config.toml
d_model = 256
n_head = 8
norm = "layernorm"
norm_eps = 1e-06
qk_norm = false
tie_embeddings = true
parallel_block = false
optimizer = "ademamix"
lr = 0.000448
warmup_steps = 492
decay_shape = "linear"
doc_mask = true
MLP neurons of a small language model. Each row is named by its layer, matrix (up: input weights) and neuron, and shows model dimensions 48-239. Each number is 500 + 40 x the weight over its row's rms, rounded and kept within 0 to 999. Numbers have three digits each.
After each neuron's rows, "fires after" lists the tokens most often just before its 100 highest values on Wikipedia text that the model never trained on.

L8.up51:488481503476547513458433427467491524489447521539496530535557540551538480514449577553538504426490499586493479570535455496508492477480470532493509514505474454519545579500443503495503476531468449516479480507464491492459477567476474575538559511516509484511538504459484494521465494640537469579492525476447507512500512501472509499480437505490568483485440525492453551533479528433474432410518470428481527482443511507515572453456478533465507493444497547511563459516477396471501486536435427495458455505518447560397509516550476444522490563506475512553487525532470532517454587523515495547
fires after: "\n", ".", " ", "-", "==", "W"

L2.up329:443463506544440525529503473494542510520501563544544553424539537563500553485418433509445455549514540457511498542527514515453456482405483546477534540413492504449519453561512508423515570460447534561534485516490464533524495545501537492486467547542467527541516505462455533513492481522531573450471456515556549556524512519460474429571468545498467493548516506486483502478544515522534499532451526468541446474524403440438510467458520488497488471513438469462564526480515512513476537460536562505561488515553469511581494456593567474510493471491492531480485583394451519509480484485521488488
fires after: "2", "3", "4", "6", "5", "7"

L2.up655:493467488489486496493453438513508498449566512499556556419516496471497519471491529477490455524400552515570499505525548522501455439506516491549433578414512470492454534570503539438500508492479421395493441506509491495492435532533516522517482452479505613533491544503516445523505584506469517500428529521489519498587511519523451514513467547545534449490478531414530503526524479526456518463567448503494495512510422415497534505512483550547466475560485464519542458476462522424484499409493437456472549536552498441444516462560454553493510494492521527530547562505485531468469468486530540557
fires after: " ", " H", " y"

L2.up24:503495474488532507530531456462606485503468556473493576472441483506397520513481519445503512525470503562527518570579503536562510494496486528552469462424433554489407473519511514472451474397510518523526471541476487537526483521500548416554528519544492503527522480464537498522500514529562522455478475499454456478506498512534417494536465480434523441535415497527428470479583456490451491436558516539482519534448483474469466458484465551478419479536518472513529513468502501490534519551541503467425494519556572475463528510535479478534484581487520509496489595400512513471452494510516562498
fires after: " ", " T", " C", " ft", " M", " S"

L6.up817:496464525488465410482505454486473479533485488501613562536443479506481528551485540445522444407495427489529490458511538497448577518533456496539467514514574479597476484490412535504478477532492496493555462487509529501563510520559473464546514533496473498465474497540492507426451488493482552535537554537490513496479512488526548508507424478491519444455488445434457538577496559552495490469525487487510455449483484531500528487558522579500525414503517426559431593435476557525488497467495464469505438553574475473491547509591448560377485446495489432462516468454523512489488536588514510543
fires after: " B", " F", "at", " G", " g", " b"

L6.up410:523495464536506522519486428514503457440445483491450478557547540566516485411463521554513499465439538496482481514468539549439506483457507511495557464467448522454433503427448492533496492520484508509594471485526503541476499501452483503530521495467407461566478468503541503467487570547531492452446502544566534532492536560523428530528456520547503412531507514488503577420433541545488519479501568519539500509494547478495520512474504493545484524489541517555482550448459521510449538543464483428478528554496452457457548545470542490520461496512465582516490557531512545497522456526550533546
fires after: " |", "3", " J", " h", "0", "t"

L6.up732:493491537465467520478495424526473461513511534522507478535547550513481544502572520501548483482506574532514478490454499480432454462534399500509524554433475538468538499455439455566477528509484422551502469521559553508564536502485513501487477444510445460503529486462497544436518554498578469529467534493503554501493546488495448531427516487598570537477553427536580481484413460481539461525407448500491514555527449514471510422547492490500543514509498455536532560476525447527517476544539520449413471516499492501486495510515535487458484541489496443485434533522512558490469530517465506546
fires after: " |", "\n", " M", "1", "2"

L8.up865:554625525474524525485405432527455482513469527548546484454529463551591487540423599456467498498417536499486456500521533529477472575448466520431527452403463519434478541526559523467469424427493521423498502533480468569513441473462480520516516449505512477481500569460537480516498531483505413487466523519531566502517526440485501541492522482507551510521514554489462502484431490460491548519574467509486487544512504556467484498446495547524472499489514537479485537488517473565547551491526518489485480484546534463442516525472442545502491438478543459518484528505536494461497483505413569458
fires after: "0", "–", "2", "9"

L6.up383:480503538505458500406507394509472521500522567516531488486507521494521545525527535522474508427500547489435528540432551463429510484485448490528437508487468457564493585457489500548486517475436445548426470491495548524456498594468513431480543447420474444513497485405418563487509482528503507475538488475538508494437549571449408535538509485537537505462549395518522490424487531506529456484489527513563448498512425538499516497483515557475505515490549514502544491521464483521487481504482455504507547511530509552446546462539462463493456548551449558527440510493523569481482576537498479517
fires after: "\n", " S", "S", "eb"

L2.up630:437539529526478562495447492520560540512527498467486470529475481604439644482444456520547446529479540493517497514524534535521466529457535503454537589464513451520497550511532489488465566581524468556543491507513508511493563530470489613543479473555485522507485548434552421465483466527593480524508457498543478464478508544469498443487475503518558487537555534501573465446523506513484599495458484535467524452531452502380485479510474513501491515495520447488552461521576506464511504508488480510458483564464466476533534453467566407498488559482501484489478538454453476469530511493535448557
fires after: "4", "3", ".", "1", "2", "6"

L2.up239:430497481497406487507486524456469540571483493538511505473466517483510561467477471545500512526459548487492496441481495487464510452511515454507471496493486459500491447522590499460554613444488540497469519524509501471561468570475487517428431483480482486542484491478466504497469450509497493430489497580573501534503486474454500471508521490434508498460480579483533577526517493602516506526499498539563420452475510496499476536528494503534498467502523504598523579496513576445451538449515549512538526593559454519571526423521563469433490471480509520440487562436426470468533418529498489445
fires after: "0", "3", "1", "2", "6", "7"

L2.up503:541525489393546509463454483493578579502481500457509504499499524530512573521531508484528451465543529533508448470510487490491470513550491538485440516504492514495501585403490474499510467511478420495496479498479507448525500534500446592449486490549566462491551459489454495538525477554557463530508444482546515530462503456512439564519485482523571467446517543505554510467490439504491522473540450566468515466506457481479512410473506522514562528518469467466532540406509538453546428538442505506490516516540559472449561481491589521503503514518555459487496557428517545504406609502487471500
fires after: ".", "\n", "==", " =="

L7.up891:529542556506484478484547465552536529496466507471498483507503580515467586571444480535561425489445437512509538488468503499476506478484487473497524533499511560573487501489561539537527458456472502520481494499525442462484499419544448416451464501496452542524420517466472511499508527515433477546536465490498564538584522489440593602458487535535551443491553474493455530531516556532557481472518375454464560499489481571514563532537489444425491445512530521529503507483550484437522447447482428513443495500486454458550523420512536520496462526471478464523411490487542507462537453494463465519
fires after: "9", "8", "6", "1"

L2.up60:485502461486519513492554394512507507436499490456524547406440514497466494452441447477483589540454455455517523472527533539544508448497594427511512476444494427476537507550519487517488510453504521402512502481470498492557452589489531494508563460477455574520487563471552502552441476513415437439482451548474511543432545556490504562497503539478586523482508522563515474560438470497498496536487508513538441490428470511521506476504499493536469499547477399579454532518501521500516515517534500457433456497556470406425574464464562446483512465525544478530536533415467486461523500455496536516
fires after: " ", " |", " Col", "C", " B"

L2.up154:500506559536470536515527445550543437524489521443536464505481485505492494409373488482461496482410491513465490537523496515471564453444575412536468507481530512503553451520507509473540440486505465489475453515504479495482415555489611514484524519494462586477494553515537439555508553527460502443435497496440519549486576580603539468520507536472462486548511496495469512562478541523553473555534496532476489517412486517506449516462436571580530464513450465519546498483484441415480540526512506425472473464465552481490568434480502490419511448529491491539498547528525486518501510586496535473
fires after: " "

L2.up307:461470536518491515447494489611506468511536502488492545407564437515496540542445490539487539492504586508498528545512494463548505468451517502505494525502534445501527457495492570403568546386505527489518464504544465460490505533561567488479524489547502612500503485458547520483486485507494483474467553538507451445496492493481406464506504534477522410573486557443531539537517484500559503555485498450551523460450395513462582536509497520524467481497489439459554462491535438561479486514522540430546529483457478484509641424546515480411467491478499518514489469510561538470494520470534490495
fires after: " ", " m", "0", " s", " r"

L2.up712:483466514470536523477545460538536493526504524470521469445518514546456516522514493566498536527399442499525528500535507496462486459490561442448508518499531567484510496496524531516477569469490488523436483517451512415458472418529458482421483497503452510551596524439513536472509513530483444526605479482524549526481492508553469582552513552449547537524505523558506526498554450517507533421483416490507495508412543523498509467551511467493594490531483468523445411453523540533483533564533462502450597471622470388490540453550494497465482420484490490544544535511467453473498539527498466466
fires after: "9", "1", "8", "==", "0", " ac"

L2.up771:533547536530500422447482461503553460501468542483478513538472574533533514494359493474495431416539495505467492519496563485450571471507503513519339522490489493518485479537537573547519500477518513491503427497542490490494444475554556424467505468485497525507534453471499481501543520501482498514451489502481523518488509453561560437449499494440582483561433490445576496552465513539471491448505546494573493538513527546533538479499481525509550552481460482575537570567515514546492449514483482508499438484495462509421504525454509553502504514533514453480524460520491549510453505543547626492
fires after: " b", " B", " r", " T", " W", " P"

L6.up102:538514469438519526489445459510522438483485537489510445457474517517523516586526534494442489464488579492561410434511535584454473461491416496511528551524528561574560550474521475451558462450506479424543446570523478526537528546415491507540515536427537499493512437495454497523560514533513429470531508535511519500503551484515469554501545465547513435461531443493500457489473559530452499538455480486530540520530506463496491415472534514517429509516550497530540486474510460455509433509482543456456564572478420439477542503434527444476516611489486513423521494488584525483440460481498440489
fires after: " S", " s", "s"

L2.up1010:483479489488527545510406442531514442474538571509490537515523450463502436478470476502505530484498519592490477543582509534435459460495545484528471527452543449430515492439549500494509534472465536513488489535462485516503466503474612542471528561451476492502467471520560491541515590505505421539447495462530537505507563538552520567433516506480502541553491464513446547508554541474479489471527483523451503492520567435479496475507489539450523549470484534507497563470543502499497524542485422499490487422555475553457514420532487516537495417485528528498527461533519562504447520544578551556
fires after: "-", "\n", " (", " was"

L7.up791:486427515506497537526547461512436379487469504499483500504597479505538539505461511516552537481512502501484522490450481445505508460460450425492412522470490513494509446445393478593486565521520521461536415563483542515582527558566488474483512483461445453504455446490477462456500548516555462547430511513574607460482576515489436481529502529474512486496428397484398532469470490623454498540484519523477517528477454464492519491494493507462521490481495470558536519417423499576488497480477471501582493514520564591441525505503545489546463533462496473509527492508526501536547499513494509534
fires after: ".", "2", "1", "0", "4", "3"

L2.up90:508517538474478548490502475494525490509400525433497476499507435517497507444509487575529539469477502455442565394575498504543534492545489476548452500472528499485478506526566507434524526507416486491506515540504456555515454505538527517552540472453512549482512532500457491535499537544426445400516463563506503423499470487545445508564511464475410452506432451487553572470432522494492540469467497504499440446473445522477520521472411537574478442506533497468516544501472534529510520500551491455447470538561508461495505497521478449442516417557517560449527463463484468490555523511513519468
fires after: " ", "for", "–", "%", " Sc"

L2.up263:442398474472464518579473484586507478494485591488522454464552547598477515522491434530452448476499609459469507495506501479407408513423523547503508491473522549467486500446565454535488570489496428493512524528517503453569451560476510520511470527536541479497521469506455509512477502537518505530459494521598507531447544466507464467398468519483503550514471559481545565523479500486512445565470488470486470484477437552487506456520516509438536470426525487488520540496455572459505522466545490440513540518590481444502513458507519514372499447567510491467553527431499489458508493509486493519
fires after: "2", "0", "5", "á", "4", "1"

L8.up454:501571514518571444532482487547518432488498571439532446447487478419547507425488504500555492541470513471505449506505533508482476544534468502505483529465481518534561531423506478526487513495484519468459446572529468555592545419480482509551478546446525522470556430524529429562513577583514471522424510535506476546519549453448446462487566458535483442434448412428479467488562616485479461495509535532467526510475502502457515498514489505542522502558507504491546554560439389513522482477460513493492518541550451474510549513477459515477451525498511427490489528502510535458517478465520506509
fires after: " N", " s", " n", " S", "s", "2"

L6.up1014:508575543489569524440530500501568506506442435484470498453521597519495456498468518556537491477419515495437527435434498590525481522521497476512455483511522557513468480524610570440456487462485596460490502488541545571466516527485450566501542457464553511484498519483520542488554490535488415484516497476538493524399482455486544509518513509509608488507504497594376527478553477500517506440559493474485504531467502565480572522532507519532568598526493478462480541528479544501546458474454419444535584545534541471508534487500525593471461451481498433535491528494521512498498495489451494500
fires after: "9", "0", "8", "c"

L8.up808:559562441452508476479457475554575556457525504512504476473459530524430519533510536534570474423495551482444470473485480537546552481531526489426518539451465482563495536517630503427529464463484555554486496493461481444502495538502474521502557441508468528483466454515436487484537505573449494492409446498553509555562547511452447592517460447520555508502557488535499602583470507506488533524422457501497503536516472486428471457501500500528477473498444525485511465537532468569516441527514533492495548490464515521516505481528465569539481488393507502524431519494526482488544465464433497472
fires after: "9", "0", "8", "5", ","

L2.up180:490512545435518496493565497503499514517406501525529474442453496533468518531494570521511505522488478430464508474521545525583604529476524488561416533380485507524428469505507477473481510545501556373503483546491457477521425497456506467438517559552434535523608504465493486529561526526478524455516559511465497486550501456531411517547462577478451513464439499487505446492457497602487469488569490491518487451535555418588501447481417521512430477541439472498506546517514465442527528520490507390443475474516485449438532464519514463455514513534518515471541581473422504481491517529515536510
fires after: " ", "–", " high", " long", " −", " All"

L8.up840:549517498549502457445513459552528504514536492562486460425493423465468477429541581571534498494512590486573496440486560551441522498473513513480433468440482493558529541439482486518500443516481475435451507583486455577537490462458607470512514568536486534546476449493508456467571436518510475529491586559556502499585506417498449542499469440492480486512536504474545537527501544456484453426468479502551489498532503481474535575427488512518553520526493447567511564473494406446533442458527449514473526509575478516478520478552483509539485447523511518405502501515557555516491515452532555510
fires after: " s", "s", " E", " l", " an", " pr"